From a checkpoint of a small transformer trained on Wikipedia: 465M tokens.
MLP neurons of a small language model. Each row is named by its layer, matrix (down: output weights) and neuron, and shows model dimensions 64-319. Each number is 500 + 25 x the weight over its row's rms, rounded and kept within 0 to 999. Numbers have three digits each.
After each neuron's rows, "raises" lists the tokens whose logits its output raises most directly, leaving later layers aside.

L7.down829:446452467481452488480483437494507506550488490476542490453499533462458496467519587500486541480526478541451477509517498502509500508487479513534505500527485506521502501509502525509501469498538479513538527466546457464499481510507516471510470483458468521521552485478537512465457465498442485469527494512514509521506466503480536467500471483522489523508476500510472490560492502461542511453488477500427490527497552490501480484490498501509499479453488491470516516523500483506490506482543510463488511531502512498517486501470458520511519489528455511539472476496495532508500496502543496519513512505513509538515462504548478481449534492452520487499533528492512503460504505521493477488493419478548520493516518503501490480514503511522516544521511525484462544477491535542486517518512515
raises: " they", " they are", " it is", " this", " they were"

L7.down755:484566502521466545507448517524496507499510492493492489451505533534508455501471481502485520521489505514464494529505515513503477513532508475489517458467517526526526487432491436457541512492561499464449517493517511488502505467475512516504484526446484473554530511499461521515505521500463490430492506525507505466473494474486481483533464495517495543537451486447546476460513488525480470516499484523438482505497486470485444494474498489511537500501469444505450493485529501482548526471480507508492494494517503458532518515524440523494486514520475471520477502514493507517524488500509480510499472540456480500462470518474507524487487516535503492479500520500543475528506474498540529558549492516517501497528535461498487507501510502512492528460502520521496544527498504506521543495494517
raises: "es and", "es.", "es are", "es,", "es of"

L7.down1517:518521483466533487501512410459441482490546530498519518524518538458479479465493491518478514527495503503499530510448534451514506504527468534505519511501504546484528455489505472471479499494492477506486493496488527518495525451521498447499490537506499513506534530500556536484515503538511523489475518454510494491469534445481535563463477518503490513479481481501531484498524537495546525519480501483478514479555481560495495514503509503504542445458478505503507530491455445508477492478490505527466476471478553498545478506461519488462512520538466478499498489469500507519510514482480464488513519496490535477482502516534495497489510453486519505493522513488495503484497493468508531518491499529534491517480481504541504465494460517527500552467490459526414517478474507537502491507529516
raises: " years later", " late ", " December ", " early ", " April "

L7.down217:510509490542502552497530534479487480444502480507520522496524529475510534494481474461466467494507494480498513516507519477511483473504523526512503534480474516556466497479511503463486503526491499500495518465503495516527493461484485515510487490506497515486467512473521492495503487488508477511501525512511491491473501463491504443506511487489534492494463500481474514497505510469465489487520463499445487525499495513494493481483470493498490519496504522518498533477539495483442504475507481474509532492464522482505501505491517462502509513470486519524512516493489525498481513479487497481492522492463490501521479482479513467491535461487503500506480470528544481520489530488530496491543536559508477530476464469472522499438461505472470468521527509542518539506498491480456443502521517
raises: "ast", "auty", "eds", "ech", "ach"

L5.down327:464538470517487507481507484534516521474480511479515537494522483562527558492511495466461479483519522510485506487464438514453490523493509472487461521503486493509515530522473471462500485502503502478508485469486502510471457507484485500498531486518548481493482539509502527517510496492496488441538523515473503511573496470489458517481512520517497457495486522529513508468517471469475504551496480502458455509440511518506484479492528475503555530481500486479482541505510494524497517486511548526498490498510506469478505534470511493523439546441479539537520520483444517525471473535487492529478515488481530476476481490465502508522494511490479489525494515528490437509517545481533471484485534485505510456525481509536520509489525513482445482549499508505502480510493519458494480503514502
raises: "e.", "es were", "e,", "e |", "es."

L7.down1002:481464453538523504489504484512502526535493498458534488464498507489502484519522503501515485517488512495514479482513488555524524503479499513480467479534518525525487484531505462480498504546516487467505522513467477493505531480540526530472478508487536489522548500523490500526495511525543509488580485490483484514490485473441531536479505516516506510456478454505523514507499514503499512514497481493507515522544486512516461505513521525551505536490484491489496496497515497526492515511544459488504546516506481495500502495528492504470533482480532509537560492485514506491516508511556494520491458500464501478533472488529525513513499424505499482549471511541446444501513504506498515490509524542534494526470489519531493502445476485489492520553519516510496473519452534531524505529558471
raises: "==", "==History==", "==See also==", "== History ==", "==M"

L7.down537:479490470503502480512537516534492527522495487466479483472496469525513477498489529482498486496503476510466497473509517524485456517502490470523472520536485491468494488478489531478509505540477485478479485502556487447471472492519489545489516531535505468518505508500494505493534499457504505494557518473490513487483466490495491497517531484557530499471476463541510475496506501522475458502455516519473558505453503517484499494552503485483492504493537506507509506520498462500475559446492499521559521471498493484480510509502539472497504545475457444546502485471479450510485502510518506532504471509502546507503545460464470547466455473531481524543470494468507525487491513501505486495532456517536554494471486473516464497467462543468504523471495494445503483491537482506505500498483467
raises: "o", "o,", "o and", "o ", "ology"

L7.down1105:519528481499533498507520481489520458494535489466445504513449513451484497472445499494460484489471509532537481537490484505511456473508480465465517533477510478492470471482529492473512481515481487486525507509512529476517545531508443538509486472512482482443476507450508486508533478486493508489491525477542538505459524482500496476479486504520468488489494534466502491496468535515514559530523538516501479483507472529533501514574496505489470511497504475503544511488448477508462494515491478450450512514492513504512477515502530475489477523464501514531513493512534510479478518496481492492519532499510468463482513494524481506499550534470500518507431526532510490451498524489489503510467519475482526534487524480539483473547501509505507501484534497488473506494548480506546483516519477
raises: "old", "ure", "uring", " way", "- • Total: "

L7.down1325:457486488517516429488507492512535509498475517466500468516472522500485465479518512481492517474480511509468480513462514516472472480482520471493472512517510476519511504464476488502450517471474530491525534522513501496520527453479522491483514515442468483452485493480492450539457491488499539506468472476534500518473508500499471543507516530529460474492492495530480533515519513512465506493497477540461495474510536539472492462469450496493532471530502457524516499492510511488490441520510527470474516506520482545517460492480493496490543492459476462478491494518505476505495459481458529476502476454500503476506464488522501519484458485527486486505514528502528511553532534544515478490500533533508528510497493489487555461534540536471467526513469495473505494512506524532493509509524483
raises: " |", " | ", "\n", "\n\n", " | T"

L7.down1415:458542480494505502473487536487495484438514482494437475526470479568504510468498533485520474511517495513534528440487468467480493490521541503496525505478540456464479476502516494484495481503501487463499522531480530502486459479522491499502453518513528553501499504529476493538507523496512517509447510501493456502484464520492493491494519486485511494523465485518502518472509518487513499476506468476516519472553528524464460459502490526520471536492480527540546501525489539466452432418505489476501492509483535539490464527525539507517529505455486466488519497493493536509513499507553539490512483505459519510494470518479510468495513489490474523472489507524507505501479477519514525506517519473504496479488489489460518530500485474499512480506490498478515524532499487473458510498549542
raises: " al", " Abb", " Ib", "iy", " Q"

L6.down1249:486525510552497509480485428461483500499503497511509501502465504471556497513491514491470486471468508473484504521503476529503525476490504505551438514495463511496507456448502560550505459514463517514506490514485474481492498500498547507514489507511464519566515531490468533484509547474512469505460478530556470529463521486515484457491494453550502440520500504501478512493502518480500440506493493512507516527491497519541514496476507515508497499548493471478493495488506489531521469489472535510485496517483478517495544489501454495469468496515540492473494502515519507452493487501481516442495490560496479516500505486470488463437496514509547490481481525527491488554488531469487537500479486473472538479511494510473496516465547511487488480526506484481473460525471500487500508486509481
raises: "ones", "eal", "ise", "one.", "one"

L6.down655:483433473532483498515492502521497496522523444477529525475489514503483505472505513490494518499520539504523492462504490464515482508464516494445490475526461474495420487503509506504498493533478502476487502493501478522514455519544506515503515459473529463512537481495504462479481477535536500514516501483526481504506493497481481463483545453520446510467470470554505473493496506477480499500521530473512526461483490519522482496513514489513485549508479499552480485493477509529475499482532495484483489502467533503475536499504545450485504476527514524486528529520496546474501494516547503540521454471517531482500547453548517470529466498511503476487479476566505505507484500534471501544530465505532508563484541537513458503478516518498493503507498530466444506474518551491498469514550546
raises: "ly", "==History==", "==See also==", "== History ==", "==In"

L7.down1135:511468541487461466487506540508498516490497505513490551516493483450508499495488478490484528529503518483467568503477456461488519505506488491468529505509465479495495508487531535458495525500462509523477459523479500525506507502487508520550517511509482481540486513514483553457484481490505478525456503529470503533546506488444499537483575515549523502482507507493523519492507588477472487527482471467493451536475494494500489509507548544521513466476489514504502500475447468502519473535495479505466506472508503479519558488545520493538473494460474507494552503536527515475507536517479465498553554499508472499542536537457509511489491480486486506507489555495520480509502540501522484518447477498454464582499543501509508539503514502544490490489488476551486558528507558472497473480535502
raises: " however", "ship", " along with the", ")===", " like"

L7.down1257:474518467466514485498510529500513532453510464505463496511500484473480523498491525484505494497537523557495527519506469492547557485541536450505496512483517499414517499492485530478491472490573475516524492515515536543479516495481511473510508531535503560525475502493479505521518498499488493501420481505520489522512518526517456477501480536525523528473517517510500503463467493469471516529535450504536559497464523504481506510511522525443483436439517487478522507493499525522486488486473520492483472526494497550500480514532489457508513514493514520457515488470499489544482527491500542498492498509510468499512521483495513491521496501522538530503483486480495485493480509516537481505501500493470461468496516491482501496495501506458493447486501534473489473517483509519537528503509523
raises: " de", " du", " de la", " des", " do"

L2.down622:522475491484458465589496482551471491539508471549511471510495544546529493460498522515463522479493501456510514515471565514448503467457485519480485529533505500534498460490483496509489522525495524527511480489506498510465499491511506496491476491505491533476538526530521500540464515492495471489523468471510464510472506509474492457524477454526481449493458540525498538484490479481518563506500501513500487498487488487458507537476501521530491479486471476490501447530487493460518454524525481545503471499455520472522537458481490509502489499513483536519489507548506484529512470520492484484489505521539473483483497494497554504483532510505502523454463492490519481485496505484494462511491508530519508497527489510521481505520547490471496536496455467504473530484510492508526474475501552
raises: "used", "icians", "umb", "\" and", "\","

L6.down110:449509493489542532468480518469479518478528525525524436475509500506491536507490518527439548505514467476528487484491528506559461470505480506465509491542544490483423474494522528513498505454492564513483524415503501512490495526464479486531528539505509494468459508502492471544530519469514508544459488538507483476454474487489489467509525514483493502484476511475511515471520489482517510516508537447485512513500532493443513505451510489506517506506484504525512500493500484511486512520499444482453492508473508476510513517545492500446512482464532481482506512431488499531501510469487519475497500468494501498536446488494479517487520531488481495485507503459493483526457486515478505498486498485493475493470489492472521510519506478473505480476525489508481511532480498514468464482555538
raises: "i K", "atsu", "ito", "i's", " Japanese"

L5.down466:507514465455480458474530473497486501524506535526503496473481510511491518477498498508519474511502479537479480469476493485466538464517464543484520479500483509550487483540469473494515455483464478466493485503482522517514506541477489474554493513486512509484513525509553514503463502500516464480493500517517473521493476493456507531484491520531508453495527496570451486535519484472497522497485541523509516479530500511485469506500449493496500490488506500530516494505441482510526493536502529472515530480489520504480517518494504513510500516491538465492468530530469539496494509517501492445516559492518474532439446507487520534446465459535491470483509566507524451509490509492479502516486519493496504493493466529524499528481527539503482514507510465490520511542437509528469490495504538
raises: " year ", " late ", " early ", " mid-", " age of "

L5.down753:480497506489504469520523493453493523499477508514512482501486544545545474492490479515466484492471515540516466507532535491513466492488479523545506473509487575504515490536505491511435538504473504530507515521525580486545476473506505510517550513513457466507469507545468483524514472502456484527517465519510508492478499513472491535483514466522480524515517509492481504514512485523481502507462516490512506516483502501548528484501542521480465489476474450462510487515502460509459526488507439536512468538467521448502487513515512518459486527534461526478520499474514451476486490508505521510536480506501480483548503467521502474552475504507494432543462544521536487482571509557502472497501465527509500488499495525501507491522483511522525547479473477494526535485479493507497518481539513
raises: "outs", "er", "itions", " Games", "ments"

L5.down642:460476490514466558509508592517521484493518487545525489545465530449532541517524478489483499492501508504527494536499490501492496484491483532474503493531541519496491531492473465490567492496503507499497450526470462501488452481494518476519475522482490458466518494470538516546493465522516536502503456489483524508507486480520510518532518508526547498536472475503490480552499523491500499502493533468509500496509502440510528503464508492525514476518486521496477520497485477517533544505469516474513488511510513501462473521530535528501544486497507485434511539530514487490496500517495506488469513489486493504472497493477512493519489493489491499482480489516516505497476505523506510454528506482483453523538451524481487539459532520529483499476492468508495505519503520546493525529516492
raises: "ec", "ors", "ors.", " | Pts", "ided"

L7.down1063:480539486506516464477495475495489455508500524483476469498461485495521508479467457527507490495505482469496490492513444488506509493466480488476504531435484523517476498548493475543478502498528503488553489531482514486502485513542516487499516528490484488502501531475502518517511526486486536438451482517508482514470473493514519470470527501498508489522495522468497474493500499472475511502502536503495517519537512491519491485472507475521464495473531465535479463504452492515460493501508509487463480479530490486528487473530520468553468485491511467496514439468505535490445515479459479443507528507494559461545485525500510473518564508495497492472502503460490485506496477492503491528491495508568494497524514493490486468483541495522531510500496500525497487483531537516521524516559479
raises: "her", "opulation", "ies.", "asters", "olog"

L7.down148:505514412541535464501522508488507457488521478542510482515486496478542500512535524482520478485455496512508508513490490474500472478488433485503521536515490513487506466500496514514502489517445547507490517476530516497511506549502528524558533509491504511541445452537479527497539517473515501482494478497484515518486474524495474480525501501500469533488506480485492519524483493496537510547511492524497515535511541523497515487515510468479516479472500532495568509475509524495511485520504475526514539500502494504477509471451527543497542522554529493505518470518507494507497510495461476466515473469528471501492545542504525512482495499519502535515492531515499512466493529512491493478472504531521520525486469492506468505501522511452497508489488440464516462482522527543504477533487500
raises: "rizona", ", California", " Canada", ", Canada", " Switzerland"

L7.down303:466527509472470471541486460512463481513493504490539517549484538465550505491440498527512510472517464516485526515524502506497510490490529511492454525527509514459527537496482466501550499537524488518486487483541521481460506504532507477519491513540458469514481471490530533472499502477502510470520520499565526474495496436485479461484464517491507460493506494464526519517501466516489471523464468497507498502465498461487488487442501483515516521514481506472450498517503503549485502483515495497514503518489516505516464482476499529501478507523484461483548535470473563477496546490507492479510471509473538475529500475488505497492510494487462517533505462491539525463506471485530520481482493501509509514484487510504496507460495483503490466513479531496488496511468480479518477519516488
raises: "h", "hr", "ed for", "ed", "house"

L6.down709:511531486492493515495493520504507479478514522478520489511452522544498501485479512466513478484493516474513506534508527511548490556513465525531537509509479464497444505507521492484514498515523504505476484496453457500490478489480490522511497535562502488515486497525478501524486512537516535435496478493486459515449495482532482483528512496463492451487486549499536511505491520522513494474438524524466541516525465481546498474519497469510526527464483488477483497462476519547512546510489529491454532548528520487509510468522453512550487453537503518495505521474509535508455451496484483469489480457488474513519498509486497515480543497474533494500551498499481471536521495475497456489476478527525433506517488469496491472444509520503514545470543487483514499501474451502493529480507505
raises: "inity", "imate", " code: ", "ades", "|---|---|---|---|"

L5.down429:499479492497570478523470501504457485554471550485509491490491478489514446481505508499510479477519488458500513506470501515510520577490533487462540531503505496493452494509486497504489492477508507526525491518531499550502497471494524484467498502493482514522479506492537536495504498503545507514470509471500514545513434486515522487521510516478544501516505507500522516496494485491487499533513502501524506485472546514518501462515507487552548510506524525510474516531491450470471483449487506559523498492476494551489508510533482489513512513470529529523483530560520454508490503491491550472531487488518463523484477519517537514430499489472516540484486538490493514492504497522488477520502498496496532476537506482519470533485490465563485466557481518550516530484475497510500466506480481
raises: "er", "eric", "hire", "er for", "ke"

L7.down908:495477501470474513559471534514437454480495517505494455475510525530537535490502471479534519494518529522479462501521503505493512480512526462473535497498520519509520543532512536519489490491509498507525518479520545492525483489440478505472542519539470498493486553534471525489491528445490487522454494491537564543520513465538514526502531480522539494521515506528528463529504523495485497480504528492525514507504529517475491479446502526516533502493547512518539483510492525519546510480545487500454482521481465517489507505528515493518504509518488495476519481546491499481505462473507487545515460513538505544510516476485517529487504512516521472505486490481498544473485478479499527498495519538578520520478552455509469513525503521502480523511512500494507494508509575510485527469480499
raises: "imo", "im", "an", "eni", "ii"

L7.down1417:555475497502492518453485488543497494508475514424506473467444460489504559501491484493527473500488483457492518527504492515500491496551501492487503510496523482521510475490526500513478503509481523484458480484529433493437524494467480487476524478490464504517503500535482525509457488477489444490538514435494444565512530529480457468500486507517509510488542482558486490469528507525557546469525505478487492533524467523494490458516500452479471520495497522492501468500513510516509522500501476499505469514541484512518505495493482469513522473529494463547537476511511502466500466498501460473473512498479552503513503518478501549512463505515452521564489489491512545495508498506513527495495506496484489478531474502519486467510497490459524462512537508494508496496526505497498528476504525
raises: "ame", "ames", "o", "o.", "o,"

L7.down86:457553453564492474472493531468506540516553521519525481513487513498520527506507525485467546541516529486493509508551491511486485486536485520489529446510465535514538502501500545475480490470472557525518517521484515502488471511489484509527505518539487510507478560485471529485488503482512494481476518514529519472516503530517503490525509540465469501479468493458470518477538471499516484457481494506475496523455505520471485486505518487500526529489510490473482517490537499473540547513487517516516523520542500455521509518543487463478540509521517498500479487473517521475527481497543483500505527503521501442497514484547494469479501458502472503496476506536540473491450499500456519502518482498515494455499460494497514508527488506524508503541523435542493558449511485498514494466522495
raises: " between", " between the", " between the two", "ists", "ist"

L5.down624:502508545527470497462545468486485519535475467556565506476500538503497538522461516512470515503478482496488513495508495484478506536453533475489502525439451474496488493477504518511500562505498483508505520514489519513515517485465496511508469496472482490477530484495513530433505540521508500521497453496491471526470495473476550509503504465458528502545521507527497512459489505435529509474533514529457494503519530501536483520497493470438503498483502488469520525447471505488507510491496522477483505505488532506489486493500525545527505517531492547502469517564475482501540489516502498509490510544500437542563512515516507488490509459439508510498528537527507512523468521512489488441481456470515536504517513533509506518508483474523520498499532487496507491514469526508442521492506512
raises: " they", " they were", " they are", "ever", " it is"

L5.down181:511504519492497469500472527471541489520512499507461506538504514563556525532493491503513480493512522494507488546513479547555489497474487469517516462522518480464479513522539515466521463516497536498499449535520480500554510497532470507558483534498470493470530512495490479498478498547524455489529476495548489508516502498536461504500550497543539522507484525501491467503491501512525485507510470491489469463544500535485508456478528533511508536504494530496480501536493506516478510472507495464511467506518483461473489541479521490503508540482514462497501497513466500456542476487511507533489507482475507496491537525522516489476471463498461497473436514453492476494487517498501481519530472506518507531493496501504536505503561500512481525463488492531488474549491525480481492536556557
raises: " were", " are", " include", " have been", " were "

L6.down1430:489532530510469535487495509486496481461528516514456502499474521490470493498496522467520519503495487472528529546517481515455502507479544511467459511455469568526500534465524513543502482467562485507536548484530502491498459474504515480533508496553492526475468537515512501536524500513502525526508500509515496528490503494473530495510539506499513468498518518489483498564544484508504534464485476524491538527562499514511444465480497526472493502480540510500511462431495513485506506523525508491495542524518522495517515536476482479463494486506493465503499490503514503517533477465531496510521492482494473486465487468518501534462486524525528483469460509499521496514492462497480493482486532492542486496491510524512522518458502560509495525552534476497536519482477486503495539500515505
raises: "ista", "ist", "ism", "se", "ists"

L5.down404:484540479455505502482506480500510503442495477530487543517463486486487509479495515464514474512481486508520501496494466487509495504482486525521444469503485549457502484510485499492531474471530539502486481504454493488490525514510474520467486461542524474540529507525467498520514512459531496518510464559525518474523529450499498510523473485524473472522490530532510518533482516478488501509456510464485552489412470556521492496513543504509533508538513515477490463476496494488468537495469451509485485507488471475488539479529453487529483537505488490477490490527522449467460479528522497491555503533501524491497485515508479475490522518493494503494477508495500515510533503536514521460519457503515459497436533449486466515548468468477526492492494477510501497465505484469544507491508496
raises: "hus", "ure.", "uring", "acy", "ures"

L6.down1355:469528467491466471526471506494503509528514525520504513485486518459510514488490463483463518539499465538480531537488463476532494519533530508516520532506516495518462517480488491531521506528529496455448468474488471486514504457556485459533483527517533497494532512489499492518476507518487455511483459458486495502446492463467491499487501528517575504515504498543531472507550488471521476500503489501459507474467505479473494499460523524488520508488467522518509487538495472538459475483470494498469466527467498467460500512489484452525448505521489507509510469513492510507491513495496553540532503512508506502483487468458473477482493542550492483484492511516486503487485451480511525518508574494515507498471488502501483524447516496525500489510522513488471475488494511466529491480489477
raises: "ons.", "isters", " daughter", "ons", "ibl"

L7.down911:509485505517495510532537492509497504509518468490485539519514500516488509493554567481472504538494516493491455486488516481506483499486527550490512492516493458440473501492479504507448478487494467504499491515522452542491503505514536497491515476523506509485520504483519520482490504547489447524478523479487530506518482536491475514468513508499473535479529463545490507491502496514482489503434506516494506525473545453469482478539499529527487413471459529474522520518459532489459458504512501505509470543528493519474478491503531500483459492502472502469503494490516486479502539478542501476472528493495506507491484507454454499491476459492503511481494518542506553494521511515495476494533534445483495549528479479462511451511559536466488500501512507474469481500459524533490481517508486
raises: "==History==", "== History ==", " want", "owever", "iting"

L7.down493:503472519493574495480441456494495495527538481514483515525502522452479487473520481527481474510461511519443506529526471519533483498522506479486466477526531522492454474514465500471538551511500512469487494493508491552496478515506500470480518515492535458481497540503512499493469482498517498488514478502525486495475525497485506481543457497484507536499454498506508501511532506524507520501474499473501495527491478497459503496532461556481515501521527492538507504479494496490552475498526488535495476482483536537484470503465505517513497512560524556500482496529493475460505508529471497485547489486516526452517512452458448511485469525534522516492515457475493511456534549459552548498504504506514462521521496505526484488506520506502515445465503490494496490487480530511489471514517532
raises: "ons", "ons.", "on", "on,", "on."

L5.down419:482519551537513545469522444513494489499472478537535532504510506510504480495516489497475523493535495623498488536471509485519512478556450505521465495519457486508536504497457522499480477516545525483461477512491511453504455505465527505517493500490529528517509444522501498554512517472494479486515496575461476490482532451536479462517501508494492496515527525462517481525497488498440488515494472503500506557466467544484456489504497516519491519516526485461503508526457500530495532489479497478522508481517542484498497524470501494495510470485475489515485500507510490473512476490503499536497481500512481516515502499514487540460496500475528460494514489514518461519495490484528489513517500467480508491516494520486542505524529540482470451528504504481502533502533523468471530507509490
raises: "es |", "es.", " of the United States", "phis", "es,"

L6.down626:479447503544536472493526507535468497531515523530460474520529538504489514470503523505477453494535541530476505508505468497505516531467459548480494469550471484487539481530486479491512471514487516517505512485508507482475466492486487495486484498490510511490507512513503524506519562494474478479497461541455512464524537516465457534462526515517548534493480461497488496515478533468492443477540507472514550520480541508500496526492503507520510492503519533479451483496535500549527502533472457514508538505519499481527498512492563520516480495544500508496495516514463470517487487502518520557514481530467499450480472512492500504528496531508513502475441516486476476529488494477527526490494493524493515531507474498555486506499484518467522505477506487485515495538486500525482499485535491
raises: " away", " south", " north", " west", " east"

L7.down758:517543534478499495535533458528497513518439511543507539524508451515458528499488546515471463460507478481528516515494571532461520503535475486482510510495503507491498500551518525499466538538524522483488498491545485495493499495501494485522503515541512526513475530448504497526495534515520494504516476486452542515496469490482475504472522472482498556471479479499436522478513509485501492447523461525520459453543529534504532469474496507493509457489500521496532492504537458471509506443522506463465480555523530497486501475503534499506489493525508512550568547512537515445513469485486486500480508492465504490519528480561474501464458489478475491533491471508503503510473499472512506473483500499487462508501512503520469507522480481479551478498481532524533457492518486522474535467462497
raises: " how", " whether", " what", " each other", " each"

L2.down1221:481474486488480562516528430507509544474503487511528490501515482501498467497509497477531492464524519508521494504489485459512490493445549505483537424536555567483490453485506464494514459523488497485497466469530487475493494461487549481503550512483542522526530462493488509492471507522498489533508437499466509518479505499539531501520493508502503467492473486524483499482462528468496502503518483492502523471527478555506500480503507466458495500500476498484503533508521493501497526473505494469503471508482501501490510537517511527495531469546450502506512531469520539526496537532521529506479473511454480454537474527509495479503502476482482515495531543519489508507513535524471545439506522501543500506464509552459503492528519501541527484537471514501514509484518529511483488510489534
raises: "==Demographics==", "The following", "The", "==See also==", "=="

L2.down385:530514523511514514510494409489475520547501533486481512455506499524502482501574462523512517508509541453504500444499522469512515496496509488463526489513467499474502510480489507481482495491519490522520476484490448485520521465514480548478504490497474481472506483478495484504570474504466494481511502494529462507539504484468464510540461506492531547480482495505470497501498467473495509533492543525453489478447551467499489501533554483502453475504516494506493462489513509484501464500522504536510495468564501484479467478490526539512496516483501506495501483500498538478490518495489547493528563534492518531520453500509520503510516498483476473512468502475486499500506499516486489463512510508470501488487536468516507523462505503542458492478461503497525493535506535473483523529527541
raises: "ble", "zi", "z", "ze", "bre"

L7.down1279:517476516486466500499455476525495489532497513522483511471487489449509492493526546459483497468525494490523493513466482515513501493534481536494528481480453521537483503458486503512484495488561502514481503533472478501489490458544508496481543552519484513519505449539577489508481501499451502497501488506514515470501487498512504502492480478500477457539479508522532540505463490501498520476487476478451496504476534547513505499495535485493520466485489497521509508495542511479504474559533482448511524480509501522529474450471467505493460489480495533472540482515482533523521474495483537443539536522527509517508509519523477529493464486497522466489492503526531496496495499507506470552489528522476523528530513469506508499517516521516463552499496504506485541528528504501526532533465537
raises: "\n\n", "\n", "rob", "keeper", "stone"

L6.down134:505483487520474506516508491423459509533489524515506493504510462509527481493475496551521468514488475498439520488512496507489502495508497519488507510525470528514499478517522469475492532501476453532457490503527526479505519449470512470495488538485496467504482477528509506494500488527500519486459494474497476529518459523493498539496501489516494532493522494484469478455498465472503495527456545494500525488541505467536511529509511536475488442504502501498506455483492548522470531496504510461526457499497480479511477473517470508451502540511465465521479516510467492489529534490464478502517518489492524535513498448536497515524507471505512496502468463536508481519471472485474480457447484529536503496458512555481488536510461484458476486450533438530493487461477491492536542488484562
raises: "st", "to", "stone", "nd", "out"

L2.down115:486496458490470529482489511500478521533485509513511476506520470527456500495490500493490517480502474475478492480495542491485537493496519527484540512497515477486544483470524501499486521473520518523529454512509496512489477501530483463487429489536493555502488521497534530494545484504488561488502485445499500509568462497458456505500492497482498532466498475521514489519512500477488438492533518511488479521501509460523510497491482499544531532527492510477536453468505517481517497501460509473476539470459468524480513539551455498480512521486536528516501527508508485480483513519523484502507474468476465486519571501480507521513508494511513543534472527523515458477517467492511526532493473464492523498501515456550461522444479561483502491504487549522523480524546538545484521467513520
raises: "ann", "aid", "ans", "son.", "ans."

L7.down787:531516464497501477513503500538480492470503452483517448481477494525476507497476534494526499520514476540534495477500553500523545516553509499487507512481548493478490472517443473480448554532531448524507478512474465492503468515519481559526484512499492502491535547493530456529507502524481515501471504503558529535433485477523473481479455475487502503526467552491472510515470465457477514490525512529476499513490472502497476484510447473484498501495493437481471501514505527504532514494509484484495510487512542507496507467498496496516463541537503541497515501523474478508542520495475517510545492472508471524477502508503519487504486464503483485516476534508505477463512521474497483492475471517498491515453515465482476471487485521485536503508520490475511489532476533531533475499514494
raises: " for his", " for", " for her", " for their", " for a"

L7.down504:489483538504511485527539478542445496520498511446517487525473506473526554503526520489537488519469458510515492457510516479517526514500514501530521492495484479493475495516508484476519485503496477539497446512532527502512486483513489522522512540484440522509516477498498474491457505503509513537498508490524556471541492453464534506468496550447531466496516498473524469512483473471478524518479518519510519513475497460499508501515475494500506482495518496479514498487520533502494501498490502478450498480501495504485494498484490472501510508511513496473483504497497529515460502495478509488476543471442513515525525478460523507493475473539593511508535538479535536485506477496515503487514528465494547508508436495522500493492488474532528449479486508515475522462471523564520504451479495
raises: "ks", "ir", " age of ", "craft", "ly "

L6.down490:519444525480520505513503489496494491530460486523491512553502498521532559537497526499505481471504504497516514523537542512497504454499522469507510509519490456467519532528501500471522499539531525474474479533472516534544513490477522526517484538485517503451463496482514500486521514516515524497542495503542537529491474519520478483517530508515509461470515528498504493552477535478524488556514495554479542504526488506492523537461496524511534498511505547448455497512494516550515477499488504477508486489507502503485484463486540534505474531478514512526492487489491552486563455456495485532482490490467552545499530503500497496471464471488443526492496478489486522495435525499523516532475473496528468492505524498508490506526544521493526499482507486513498472519485523487503518492501508
raises: " of them", " were", " of which", " are", "ude"

L7.down1145:486458511461528511466517491494496477485469502513480495494497488491501521513505497506500496484507510505485501476499472489480520466461505492526480530456446504471523568448534483480487503508515479468529528527548517499499515519517496453459484498519506500505514501502482503486482495516508515512507473512476529480485520505505526480475535497488498478482515500501506503509498515499512453519510558482500551500531535477468510494469460489489466541480472463459542508468538506481478506553476494506518494550476506474459525495525472504504477489526487493502472483492486505502503523486499494538516504519520523520527467517469507521466507472526508534463463496513516524477524450499462479525470534511498518457504502483500490477468486516489549473543513508491532496521546519584530510523519501
raises: "ann", "lt", "ans", "rs", "alle"

L6.down499:476546511483537480452496487521483503495495494488555498489453500499510533519504527435477527504465521516551533459491467513473482476497547508452495500493508520501441488480492520535541490503537502535519475515454492509523508509529484517517504447488484482498472548532523475488483449482468469550501459501473522495520498493505510497453520515499527445493478530531490546514485469541512555466511470485515484504529496493536501483502525513492464503500554450529492487486516506535519475504501518467492496518517512479530492498498493504477510537527508493531577508478509508468450555503483519472510432497476477503526498477515480552456512521507530465459503526514541535499507493523486531496470529494477470524497414467479508517511554480465488494504530510490469489534483485507514499491524464
raises: "ist", "isted", "ists", "ist of", "| Silver"